config.yaml
n_layer: 12
d_model: 320
n_head: 10
n_kv_head: 10
head_dim: 32
d_mlp: 1280
vocab_size: 3128
activation: "gelu"
norm: "layernorm"
norm_place: "pre"
norm_eps: 1e-06
positions: "learned"
qk_norm: false
attn_scale: 0.177
bias: "none"
tie_embeddings: true
parallel_block: false
init: "normal"
init_std_qkv: 0.0296
init_std_o: 0.00604
init_std_up: 0.0296
init_std_down: 0.00302
init_out_by_depth: true
optimizer: "ademamix"
lr: 0.000333
beta1: 0.9
weight_decay: 0.58
lr_head: 0.00567
grad_clip: 0.5
warmup_steps: 214
schedule: "wsd"
decay_fraction: 0.606
decay_shape: "sqrt"
final_lr_fraction: 0.02
batch_tokens: 65536
seq_len: 512
doc_mask: true
train_tokens: 444500000
steps: 6783
dataset: "wikipedia_en"
MLP neurons of a small language model. Each row is named by its layer, matrix (up: input weights) and neuron, and shows model dimensions 128-255. Each number is 128 + 32 x the weight over its row's rms, rounded and kept within 0 to 255. Numbers have three digits each.
After each neuron's rows, "fires on" lists the tokens most often at its 100 highest values on Wikipedia text that the model never trained on.

L7.up393:136075127150131144131113154113133112140177128091138110183110140173100150126158142115120126121106097108138131120133181147093168146113163098142157134115149114120106113093080124126155109163108145127149168121151094149108134109144137161091128120094136165115118153091115120149111174069188155152134139156151130067120186129129113120081086138205073161165108146167172141167120141143144138102190
fires on: " St", "a", "c", "ra", "St"

L8.up474:111132091102102101137107132123141117110164115122128142085061108074175156116164094150156120088131146119120164110130220118149104124174185110158080114143164182127099212055116120156218148119089097061160128136119114112113085109131104125170067107202163168121129140063104114081122144119185136175155146125104120130129118130133110131080128081130069100191179113091111130161152123118126126116180
fires on: "le", "l", "ough", "e", "r", " Wil"

L7.up603:143118105185164132159130123184066085154091169149152122187091066133121158103092098144160124119101156156105065070136105123117186149127167141072068067078072141145098144132132142122112113123163072099143127171128167068188148181125152126144166066125141145073151039130149134131129129114064100152178151118167155169200133121094122146099185145157155159113174117089114118121115130101162114058114
fires on: " not", "us", "l", " al", " Or", "ur"

L7.up922:093161128142113142141153107150090086192118103176125150080069116119117131099112097142155082089080175099100170119154123180180079129066067081129110094107126079110151153129144147090145104128173105131150117114149124083125153177123187119159128149184122156128179137111101099090128142116124151137185152211172114099083156117163076148095156152144076152154094110178168149089122181176137128132105
fires on: "al", "er", "a", "el", "il", "c"

L7.up1144:094107044123172056117143117152085115167167138133197099132148112106180130109129127129158129092134130112139144141180131151087147162060155112124132125117112127134121103145172112137137159142111055110099095049099148111194157105127104123121142156100080149169185057086193107115140119112154155101089158140129117175172197154161161160094103108142087171126095089078092098107159169140186135150060
fires on: ".\n\n", "born", "ince", "though"

L4.up1160:123112129141079094183135095074100082129166075126061155176084132185088114144185130104146125134142131154135098140095123068119119154143129053080076069120112102100195135135132154070099098180125164118141146139228182096104075214138162136172128111109131096146134134151146099123174110100078079099139163111043087190140154121084138148157175164160105147100128132204139159128095098150206182180140
fires on: "otes", " few", ";\n", " offic", " Preceded", "per"

L7.up13:127164092139070120163116186073132093168179086170119169135090116127136140137151166099093084135154127086151139147121140133150131173088082090137161162134113126161108128188121157098204094096103134101201159105180140111136118132110137126140104144131148094112165157088106140165180063143133174175055107170169109145138171094134073116102154160038139153133144110171141109126088134075174043174074
fires on: "ed", "s", "h", "el"

L8.up206:138120162092149170166063106143107114112084128170124111151115113165176168114118091153138123078121068149101083149147145091087141104113176185051110088112094140090185120076096116118110058140107083169107142151141136130197163118140104149132153102138157120134121173122172143108086182070086146170139122135160151111169116122109117174126192112065128161110115066132146121089082124114118152133122
fires on: "re", "om", "g", "2", "0", "on"

L9.up918:091162156131159139213148152188092134158159078145115032130138174108154142104140046165128170147095098123133157105139106121164166134115093134153132089057113102141095212109124125136159147096133153095176055126134136108121152167124109106172116086097138072126133106061128132176173145126190159116154108136141187126096138118146130115108180140090081111139121158118135123145178112073130157160180
fires on: " \"", "..", "ision", " $", "ans"

L9.up246:126068105166141119109085137117117169118116083130190184101152109062106121183150136174123116117146172147157156090122137143143171114151158035111129071033134101148100149203108116125110106147173146157160087080106180136209118084140131131149079090079127117126117133106165152088114135142175169072112139093126169150150148134142103194136111100081120124181076156071052112160114157142131125101117
fires on: " ", "200", "202", "197", "201", "199"

L4.up193:136096072136096128099180074125136166176191065172153081110156117073142173142131064101122216129144128122142130136171167115097131180079153130109108109145093071141134166212094080141127101113107102089191122134161177128206177175145130132089109149109125172106129162129166126131148119115097185085152129160161139118117131176112121071135136135179122110148126123190085173173093195129128092129137
fires on: "|", "\n", " the", " O", "==\n"

L4.up162:228137117144160147137207165157172106118152161070146120141083150126177056123160140188138150102119035078140089101177120095167141119115143172099134112095132102104070181136120122131121100102061101114131119170052109143135148103127099145136113101122203153146162117152119077176091115138078132118074166097083150121122147137105121095121136122158103196078137145110079134145133079142083081087161
fires on: " their", "lo", "uf", " particip", " following", "oun"

L4.up339:139174095099105093117136108153148161093133129131172136137135127107114114156153131068072138126116141141146080105123150164108111092174124131129149097133061110132144130110108083195177131122116158096118161123025126077161214082109101176110115163150183085080124107064157126079141143168129128112133105181148159083108142120006129094107103083131146164080143153155091171119094163077047148162169
fires on: " Football", " use", " compet", "ction", "ens", "ited"

L7.up1037:097124155119137078171120135122142072156093127143072164127125068078164166182161119095072147140167098100142123144118133100120123126101172108092141108043147131146099158148135130099083139129129080098132172140077114129106166136128146178094096149083124104119132128090115101175196135116161111103111107133117088199196107155186057140124131119156145155193111100111196168157145044135148143064152
fires on: "ow", "ress", "art", "ter", "ace", "le"

L4.up922:126125122126144114071199158187124115157124134105137152183134134149152166194176143104095101092105125122124068103147143126129142098085167119100114109133111184141073137111117154111107109079106143143166165153104078140095128147154118159114141121113125077168181099102128087120150150099110148120106165101138087164126065084089084087129157092181138140147115180115092142139100105101139075054134
fires on: "ar", " few", " Am", "der", " small"

L8.up434:143115125132079149086145125121078104159124093136116113126165109150151141088143191158112194109122115063150151108126110121142190172137120122141092097106155124120131119167133062149179140083092040149119133174063101075144099162124136138081114083083112109135187168143169149201168182069135160161091128125131148152109165101086116146119111152117105123136096125079112119195113136119120131173167
fires on: "omm", " W", ".S", "w", "ipp"

L4.up797:147029132141102188127071183143122110165145111194138172133206125120129102127171181116110122165129153099161131146041138122090070139084101085102144103143146158155154121107102131131116117142155152160144108127113113114147043130126090146138087140114117101151032119159097111141081167153113053107119113147167112178109118119162124098165196109082121113116158091155179090119124154099099109099147
fires on: " World", " October", "ement", "ome", " December"

L4.up1105:171161133172129129189117128079165168119154185082148158111108140105140168091107137184140156126126117085145109119134143173111134106076130116137142141103169114150086088095165109180163119123134107137131115152082143125086172094149140160149117150150130122074089116101086098145142147136166126139199126124119145133109125120135158171174159158131081167095142088095080085148177136120102091126169
fires on: "ice", "asket", "oute", "elevision", "uty"

L9.up564:151179111141126185137090120113116176147105141070108121085077136120157141178118155099059165075154169143146114086145084122110135151153123121137136105133094067169098145120129091156126135144148123151130112091131118056220165205170070108150076110111112130100125086142157124144068171083179076124100113062172097153087205121098116121103153143126145092102119157130139080126113118091152073134152
fires on: "g", "om", "f", "ed", "ic", "w"

L4.up440:220147093125102148088115129211107112148141059137154104116151120152190125073117138127080123107123177120199147159132113139100117179149122111108127146133184125121174127090150152138130120118083122167127098084192067198158087110123146146130114114130087134123108152162140118151101081157138117123093139119118155160167169105115104162077159063152155154111074119077125171137203081065076029148162
fires on: "ern", "ually", "U", " gen", "mar"

L8.up327:128122089134137120091110090147122123104175094138115114183097080111085139147088151151144074140103104147166102112134252107092099209144068043132060148161165101149138107150129142114079131166140121072140115082111108080092125043165151118165121128123126166087104130157105164122117147084097081101143159145090107086133131110127122159129140127112109192121126108147123139165142097210159071099122
fires on: "if", "9", "8", "est", "ot", "omin"

L8.up286:176070133115127181106118128089125156164099141073129146097134123090152176169151163125149100162117089137164188168107161135108183123113139107120148132132097167142126126115143077144137155107143170120126088177135123127100122175120142214149111079094084122153107095159203097116060104116137156168133100084157138146191131113153141108114107068198112138153104153104123185168097156141145049122060
fires on: " F", " pl", " sh", "ly", " f", "c"

L6.up877:182121112125190145153145191104144049131142064148208176090074132141118110133081196085079124079132117117083170158107132163124064150139104083147107159173140165153118134116061152136188163134172150108132157086141141111074081166151094133102082137096128076086106183148111217137198130122129117105095139190146148115176133153115049144085110127130079131143131085111099197121153099151166067114090
fires on: "ey", "et", "at", "ob", "ick"

L6.up738:179142107146150132178173126134134137131134103088142131185097121153190152090113170125148155120175082058093163156133151132069154129167149155088107106148084084146125144160115177148156109110100116082133176135093149156134143160126118142155164113112126090100117145176126105127105101090118111141079151139169170123104134162121137154115191190176108149097045135132115108154131180153137042101172
fires on: " of", " and", ",", " T", " M", "y"

L4.up885:191151057097206164080098164139114102093130108192137112065062142112187149133111179114133139137143067169108167109101168078107147134152134195130091140063167097209111115120134148115155082220075118096128142128087179116154099139123163141161112092118148167120161157136094174153081108123090110154140167118148117084151194125091129178096135098175117170082121107099105112157146117140116131153086
fires on: " football", " French", " population", "outhern", " former", " Western"

L7.up725:096104114122167070129133114121050171170098093128179089076101143142146153099180131189128148121142123168126086153137137123141099200099139108158178135152029106131158083112190099155101148162139055193123082104128109143147143174141097113155096136045144141140174090125127075149202202130106102159153198098141125167142188142174114107102121101076122177148095065059150066094177158154168122124108
fires on: ".\n\n", " he", "==", " it", " his"

L4.up611:169125166117128045154145147127133087112157116149201136099100116110127222178174180080132089114126098109137158108158190154113156117115141131137157070168105095168117111120152110187064113091143151157058184091084148135144131189137129105112112071142138113139114163130140138142121115155182094132164151137161141173152158136144125114195155132157111102129100120066139106118059146138139069072109
fires on: " north", "um", " south", "urn", " return", " guitar"

L4.up1050:163097082175117107148095067086108146192117065082130106133150125129157144097113120110143190129151113104157128130153160079125141182096188094095082156138107151128175152072129004154098075128135104126168158137119155153161104121081098125076163134098132202152174107145131142115193159106157137129115170140144126077096174174142149132134141137127095145153134132163110171235154183145170121082103
fires on: "\n", " E", " T", " A", "199", "|"

L4.up35:165132055133174141147142095129044112180112110134131094130168141101093141113124061150155177133144071120166132124168138098091042172074142124080129134103093115158153175120120052105106102145114100131180142114086119156145180145102108140114106142101125122131108075087121090157147132107133143153142143155176156072095118167169157127109101115153111133117113133130081174181179130107183111124161
fires on: "\n", "==", ")\n", "\n\n"

L7.up63:211161144087199109157130155141195125126072113096130120109126186178126163162118127145170106109131093106076122147077204136151091131128159134181133109133170102115095140090152106118138088079114118080126134127083097181077148132149153101179116149139112164094128090128171083145169078166143145139106089098167043108125112143121123129035166106147088153054128090104154174146162139143110136100152
fires on: "ed", "ing", "ore", "ance", "able", "0"

L4.up1080:126131141163093070143153118113131181121080120122124159162101132155129100199170155029185098062099143193122139101131131108087136063146138148097165082111139113146114200187066115160149061117126141059111164188127140087036160160077127163150135167109124133125161125114162140102086202164102156131176101131105136121167190138084115072138109114152132149164126151140102147142049152161142149137172
fires on: " use", "way", " prov", " Gr", "akes", "ited"

L8.up307:100127091136122154168124075101115139111172181158147096126180149150153106107119122155144102124091147125117137137119117148145116144132146176121150107105092184189150145157141122132178150042088093096018136151111119187140169192193147139114125128102090118163178112145155102133115124059074164103128150185190190088067189182173115149082178124155068149106104147084117089172128136106140131104119
fires on: "-", " (", "us", " equ", "els", " or"

L7.up461:189146129121117084134103070128144088112179139120151119164108134076166147170116085150108144120163122159167098167124153136036177105080068158151146108145147119163151182146137125143125124082114145093098137189087166171151190148145080175112136121160086107143098123159139048184108132075134074070103167137164155108149159190193154168160146146148122119083116128129053079185071092104115058096097
fires on: " (", "-", "or", " of", " or"

L6.up582:198075127099113114126115076109134114133144137138117157132078165114147104109104143237136145103110169085103187097170116129102149123131146103114090123161122110140131167094095121156133135153137119092089106178080118150119176119177133135128151087173067161142196080198077124108118111116152120149141118098182128137108156145136093161170144118157120146113092160082163145103150115110166119071177
fires on: " of", "-", " ", "5", "ar", "1"

L9.up988:153088124110153152163089109134108083146146121168105135137143116109124145173126107071112224108120136139112143112163119127143155165163105065089086107141129000094175107150102136116125070137172128155144067092129065071090140151068141151145124136116095131082146162057122130079169114129144120162149143167120143168131140123124136103125146113186101092160106151143133104083234148159108146078127
fires on: "p", "le", "′", "1", "c", "a"

L7.up92:174190130084150115157095086161121134148130193143111125103100092096126154202106111098094123169150123126090151197101147127122096136184112159132122145111106085139142093117112076165153137124119120129112112157148131113186120118183114114092116106146137149114038103066180157092137183125179070179126138126146203110148153115153119146148166125112103121080147126065147145150098122040114150090105
fires on: " he", ",", " He", "ir", "us"

L6.up1266:089141066127138138104097085122067108169171162107162114164147114105146097080174110180080158097099098120102176115101131104064083160056117111083113104139187100134167089136116111134122107148078131088150127156115171091146163113153100142128134142134137177109145158109166119114133209133167139168146091177113212072127128098117122145110174115104117202133147101117083088122121091116111121079090
fires on: "t", " and", "-", " the", ";\n"

L7.up1010:114127177122146121143083116147085086113090116172087090162119125097089197086137057188118135058185113152164079144141168125127063143100109106114126092128067102097206134089163096167125146133126125075115138097068133145133197156156085115071141104138066116128123155164102070146148123101115105119120139127097168096064126153169115153101174144144116127131113110122120140145180143177149132115168
fires on: "0", ".", "ol", "oc", "5", "2"

L9.up15:132150081114136092150114112101070048060129158122149100083119152171131092112211168147115102077142125127131052140159183139166135100168124100129109135130105117140165084114104130166178128140114131138095108125075106084125099114071087077129135134106139133094110149135123062102122168061133099124146145150111139100128147125171146122091153167096145213131096178138132122075137107145141127091166
fires on: "om", "id", "ig", "h", "is", "ro"

L7.up660:148150066140144130118156152139135123103114169128143127109096089120071148087109121138135134150115060130136255115151158139113152142065132131054102116134146096090179164166124127108108120141153050120140165151155101052156093175142069081110082163172086124031152124108182103067161147123164166125147166152175117138124193145126145115120112150152153107143076099111112098114126090162126082187096
fires on: " to", "in", "le", "al", ",", "ances"

L4.up81:141081065115177161141103110125157166153165139116102126112151105118112150117084127204125162127135140129131103098171104155149120134105097130118163154101191129098175105109119106087171142179172153086135082121095189120161179121214109146142076152113097151076138128126099145144113075123149135166151111138148149174115131114133129183110187066138156158171137104092125091162143107118117158114041
fires on: "ater", "ember", " so", "(", " [", "|---|\n"

L7.up622:160127102113115107135146058137214119145185103096169110138048103128099164125110176132154091108100110146150169131193162151159171116137141078129139090102114122148133152145155080134118084147155088106054159185100111135132116117172131129172154075144121183092131127073116104137150118146154126080159129089200106145155117134121040163134175100133127134126129102071168113076162131139078094204131
fires on: "ed", "ing", "pp", "pe", "ong", "ep"

L4.up962:151138123142140175137130109175127070178166111156119077056071146163120152119111101106168126132164106123153124156114116127163138089216129154126057144158114124149135141110150108131165103180153081161129159158186150087139184207110141078180146158140115100075121117149110083123126185131100204105115091109100106079195147091218115111138111155084141150159121160118101121100142154128138100141130
fires on: " Award", " pl", "head", "less", " Camp", "oman"

L4.up1111:062089145129116144147061156158130139103166105174107136149142142161052125195080076088104111174152103125109140159059154101090144125092103058115094151160132116162058096090168097099044131155164079185158111130176103144101017075168096088146150134113137081157109139189122145141138128119098132123158106136133139066166130092136153125046149115094143116122104137151121243140086125132115146109104
fires on: "aign", " go", "hest", " however", "ott", "tt"

L7.up968:154149089077111096149159087166133073129115114114108152117112116175115156129083138103171134140073092093123140145093173160128126117097185107090142147164125075075165145202076121177198104122143074167121152122161164065139180136143133179133120110092139172082035138154153129163137094122137125159159093132146079077148097119090135090123109147101134152125125136208159146106105106097062150143158
fires on: " ", " (", ".", "us", "ig", "ed"

L6.up1022:153144115151184094133163096158174170104188084121120144135071125155182147084079136127087162187165096121077108158084193157106133201068154096137124113107160093154106083122126104157127123074106134144173132056115140130103132096125201111162112087150111205151132159174130069201139096079100184091101118149094162149063128122175116148143130141147086108105116157155077155127144121102145130080142
fires on: "-", "N", ":", "D", "ia", " C"

L8.up453:198120172172125183158133103162086111134123169147149111161130126084100173136157196119119088053170126155147158136090099104161109117120182138138082085160124091100153159127116099129096155130128100160087075101103081143135160181097044188088150154079112127130147162112139079120145116091116144143118179128124184150102046157163095093095160061125086107166157143104071184126147096077175151102106
fires on: " R", "c", "m", "ic", " sc"

L7.up262:104146118091177159111099124112142107162169131124107088097135116141132123154130140107079094171095148165179106081123104099028117095163149152079117155109080168159123126064160120120150154126138137157192073191146115128134103146166101127119154075086100123143017136195119112158111174089152138122143173108140158140073154163163136142121150137149118134146160159172169126139143149100176084135137
fires on: "-", " al", "s", "ic", "d", "g"

L8.up511:115100141137167129104118137157112059117160131121164164168133061131108147129071067154140111047133156159127146149142178094120125126075171150154098144131135159129182142058059137106164214095168115149106144123146121098173110115055113130159134089199151160091150126178092118131133123065150115143111156139095184171140148136129104214124130110064095177127087082144063092146126080088102125105124
fires on: "on", "ol", " Pro", "el"

L7.up765:053137096141096087116098164092102105114118147115135129092121132091168178113112135138106097115158153134115113163107144125112048096095119104183148065104131125133151149090134080188169153109104098130170145065149168145155119147134127123081104138075154171126125139126156100133150136108137068113136156136132157135130168143106137093107162088088092119190172117106124135173156168136131128128122
fires on: ",", "4", " ", "2", "5", "="

L8.up1015:068171063136162089131155109098060120135184102098136089184153181188166110101030129132019116138076130129160120098121103069100136182116092178092106167169079145127165132110124137107122107143165117129125171142152101112104106118123072127155128111071151154126091188117206142121129196148143195109161135131098192111111131119121098143091171156158109138105081079061113182163122138171103095175132
fires on: "w", "-s", "th", "ens", " sp"

L9.up478:115122071094104142120071106109128125139164151114096079102149184140169119074104135177151154135088147117132163138122134053109114154091185092173113157138155088164111140119099138191155172140058118092120130212128124092149139119189141167128111107147143125081099141226132086163087157135128137119121138131102124086135118117115134191084133081123107136109138149145092191127107138153142084063127
fires on: "–", "ess", "-", ",", "O", "ar"

L7.up752:165115119109119059053171100120079103104126092133135087128115096104182125093169079165170094105142175142127071163128124109116117211115200107145099113141059143117137120155125157109141188074120099103137086142102114177213158155090118115132140127112099189089157119175120111174130173110118152086150180105157119129104159099204112201078084089125121174163094167129092111168078106128145119116121
fires on: ".\n\n", ".\"\n\n"

L7.up691:170082128118117083111123115124105087103119172070167137177110149149137153167115131139175190072093087144155088157103134125155092132092148129086182130140140048158125052126071136141120114138137138106081165144134111141186109141110062159140108117118115101120097094121122116128122122127140167134172089148108097148145107138065146112137146120148135126146125125127127180170171059152097174161170
fires on: " is", " was", " an", " time", "als"

L9.up885:147146149101157154120143152100153126098120130150109131094100118095114106111121149106169114070186091140155130119191156115089156121151111092179122119131129146101153119090107159135083121107155132109171191157155128083217149113133146121131161089142125183186128200140134099157072140145088159173176125085086182221168108194094112172149102131081084178087128121096106120139142048127082080081173
fires on: "or", "ur", ";", "el", "g", "on"

L4.up1007:106097096091110128117124130087123095190145082161122118156151116105142149114196114112141200143106124111169181104122175139076145173128168110051174109119112057129089209120149090136097106128109115111204134126092116135136137155114156123083121128104126143130151139087140141158195149116082134144130156150166137060125133164150144097142132114158145131113106098188106212199158166136146119127138
fires on: "\n", ")\n", "|", " |", "\n\n", "=="

L6.up785:168062152087165117132140127073096063159122130082127144085105128132134119137187135131123124061145105111077103118121119093108163137124167159158130120087197163190171106138033085131154136129089148133123138149178136122188185138148116186197144128132135164115193093113156146116153119085178153105166102113099160103124118149147133100139147116127082216120109148207128168141135122132160138142169
fires on: "ra", "on", "c", "os", "om", "ic"

L8.up588:111134117105150113101161161139075123141140150132152135097104059070074173175175179127123129160160112144158156130107147138097150154153127066140134057093130094071106173174133112128099128119100087121087089187098171140135082102140089171107106133122093061148141148081145180132147147135132161111128122050193140129163097077134078132138122092135113122173137156083148148156143169099059143129087
fires on: "ed", "ad", " ro", "ing", " Sing", "aces"

L6.up37:198138186169128099124078146122123115056056149094130107140075146148196138103159142094131148105144073088125129180155137063120132114162143162066107106109121101161158135132164185157177034153127132136133122166140141139113126157131111178085102108125118072170108159132198129103170169152113140118090098189114138107105143181095113179136094131103109131146090130123116137134067163103066123082088
fires on: "im", "m", "y", "r", " of", "ure"

L7.up664:160084166081119141102151172092108142136093092036208138086110121071115144162153155128115158121126159088109149175146107154057110133153165136175123160107144116131117111150064108190137142154138167121142151107145184085098175193163108153119115171162127086127154080227183122121100109135163188155124113129100100153147088101110105145083094094151085123106065138110153130153065157108103148143106
fires on: "p", "C", "ar", "ep", "r", "un"

L6.up494:095085070152124133047139104084130141126138107131184126153111101127120154058112180157085135133140148147126073133171157186097127168095135161140112161158093105088170142106102097135186133154154120105129109131123048124107109138128102120150139170163155165164101139164177134147217124075169118095093167098132147114074125144112108143076099108112114121165049192119149128153128115120133090121150
fires on: "id", "in", "b", "erv", "p", "ed"

L4.up1126:213073097146109121191104140122118074097191158108135139132143122144155163120116128114126110186081148117117107162119110066129124153083156080136107184092127130161128117117123160122119102127163090111079130195111117089113159115147127217116124083110055140140178176145082139169122159145152141166183132114171145143155099120200171155138135080081134139150116096167140147106123130099160099091146
fires on: "art", " River", "ction", " Hill", "ural", "artment"

L9.up946:108156191141136098151176169097085139162114107116171127190096121117162183136138139103101149115123132096173152077126122098132167138051186168146139111107086144127084180180111145141074111130109099117110115058169124105158110109055089129133132111129136117088164140158169118185057133087126171126168156169110128162162143144116099171149166102151104172125137156154116115141130156159133121116124
fires on: " ", "all", " −", "ot", "ome"

L7.up703:188102099114175093103137096149143173109139122106157195160060146110074100128143094152138131174121140083144105086132140111107232194126108154071096150114091068079102178065078111178126135157136106118130176178107139163173117120167111154182150116154091050068084176142174098155075172154127115146161134088154131110100120184146115183156164090137138118077090134105145132150200137096159095103180
fires on: "ly", " of", " ", "ated", "imately", "ast"

L8.up884:145128159159165143113166155156111095107172143135147095179097124133095103142127122159021140146119090119158113171173137089126131137140126129083114118105181097173158150108118097125099095184124073051148069089128069156098098136091130161114139067078113186162121150040161095116108122128131123118056138110167149156165153146134142123151100159123115151147071111141138189126151135189107069101224
fires on: "ion", "acing", "ing", "ace", "ect", "it"

L7.up354:206159108198132063068126089152113091079173209204120154128157133170119100045167180160099066112127120168127121154144118193122139155118111091082168138105068142134133122129136113151102128113148146182096111155143170143143146131097119116134124050082133107136166104168113121168125193082146171157125142194211136114114092126157129129124166155107133185155106154120119135113109077116085108125099
fires on: "ent", "end", "it", "ec"

L9.up1016:148077046150054135175131112119118123146155180136125195135091136103102144088181155139081127067117134103152070107157149094117153097082140192181103134106114128186153148093085049133125174099141098092076100142143110100111098159197101113137135145121101078090123191117141145111152198100079144147165179090112149129163128145128116131117128079081134098153089160131144126134149096158085098129161
fires on: " d", " p", "p", "b", " bl", "str"

L9.up860:106108147138136099160130096133118134132175138093139116158075109166114105156099148152179145118096171118119119094137185123068145081054168154123173132112195086095146157233139118076128167106094167138134119126176139085153165150097151135155121122130095111128102151174198148125089117041136148126130176162161138116150065137147115070090163073170107139104060101146111120119113125127106074104132
fires on: " (", " ", "en", "I", "all"

L8.up417:147137075142064140111100085150089102153165127101086142099095117128125089085144112113127086087112123119150154127171202124119098185093081090122123126101089080082103152145064159124090131138138111065170168153118054085145124111118141176136126159160151155108129054148163158152129109115165140143139191094129130124146157135117102179063105111123061164090140147108161141147179154169108131137180
fires on: "1", "in", "9", "8", " Country", "2"

L9.up179:177130111140150051115162093064109128109123161085202144104140078127207110117147090117123077170133116131168136116062153139166143129111189132063102130104201096185127154151135121155084116141101118158140164142166136136167132138133127135122119133144162047080182104126158119123161077075087104120149152144130115142133166122156132130137176160114095097170103174075072177136147049156168103127155
fires on: " ", ",", "is", "in", "il", "it"

L7.up276:188069105137130076064166109117124123125156155126150065135166187120187126116130135144159123129106072116119085225123122151100136168146202094142138119152097137166092078131112148139143166107123084126126090094126133154153155137113113091096140100101111114104144142095127140126177202069151120137049171150089103174125143147160116185091115141127106177105124103080154097135124138157138098174095
fires on: ".\n\n", "or"

L6.up177:137073127145068148116178180134122078147132137136174121113122141116140110090140120069128148099149111086162118081125179138136137164097170088145121151176053087146100084100089169162110111143097115109138131125151121135109108088115150166044143128081131151130167111084148193123151124129087192139098140128141089147179152118151137071185089163132138164139096118117128110104138144140172097158129
fires on: ".", "ed", "ing", "s"

L9.up293:119122101095177102200100123134085126106143174200131115114123112115136107137107113107111115094079121075134129132133158111098124146079133140141109107143102086184155128141137140152133054135133146113115147089113104134115166122135068155192109127076159095138123128127111101141170116109169198155089160143156151098114103147141121134144113109166106116141112157164105100157112210158088142043115
fires on: "as", "p", "le", "re", "un", "op"

L4.up129:103085086066139093145112132108092147106149131163123121133049144094135132105142091135127138128144111071139104116162163150098072169075161129143114144100138067152107117092103111161134127167063057135174127117082087081140138119124106093133156068135098165193170155119140105154164078091120115174124163185124171137143099131127115125139172161131055173091089179111123153142109110131158155113113
fires on: "-", " |", ":", " of", "–", "|"

L6.up536:143157157172091103113102109122103127136146091152166092131066130132197144135137139142117139138076121185173164122161141125179080151105143093099200176119102109115084176124126128156178117129062126112095127096087112153128141096109093099176103100162134141187171124091136126162174122157161095057116094109119116158170128114117134076165090061163128089109129109114117097158078109081186085129143
fires on: "im", "ing", "um", "ay", "res", " \\"

L4.up1060:120092150106133154116147212080110151118207101146158118099141082118112136157148094195144102136191130091106121117124172143093160140100113112092114132093099084176125166109133120122112109096121111170108193064131106063126165185122147118106132147146087050155121105171177156115116111130150117111117149157174092105092142102106082145144203116176095157178137138146147094120044136120138144067083
fires on: " early", " north", " —", " south", " west", " larg"

L4.up19:089155179154065169077101163168135134057134146155134218165127146147109093126119162128094130138125145165124049062079155156136053131132111165160151042113161130124128121139153086109170141156115123142162135150163157116142098109158144092185127182101138150157133147102138092154134196184074055121116094052089131138109125120109157081135155120125152119092179113174093118107094122130124129104145
fires on: " two", "ement", "bor", "ten", " World"

L7.up326:178115117150125035144111151071141136105117115155127144068126098068160159130158126190124116161137140127177153155157134116056063198093162128127118124120127111128134099121132081177140155179122158147169160092093165103186113090119136123135115116150126155114156186152122118206130137134051103151122164112135127109220162115109106115099143109081102120115091134098138142191178092153159140029112
fires on: " ", "8", "–", "2", "7"

L6.up654:133148124142110188121095114134112114112165104116174125217074167109141197160134100158086156130155106166148161152164128115124094157135101110089075122095140123070113155146130171217132148165111094078141117141101123081123087096118127117108141080125192145179136167121194089124115102145164134100162102174178114128128073090137093155131144066166108099102105143099108131140183134121135142110223
fires on: "ed", " Field", "ay", "g", "ing", "ag"

L6.up1261:159098100099166140107129118154127098089136183096125109110079163152090072100096128150122125098152135128117171106153164141107121139080126076160138072127118112094105170067147143097101167164113097151152121067116079186067127132100153226149099112057194112145085107125174123169192157110112082116148219132123173169156093148108083211119179073172119143060138092104115164149115101122142133076154
fires on: "er", " of", "in", "as", "ett", "ud"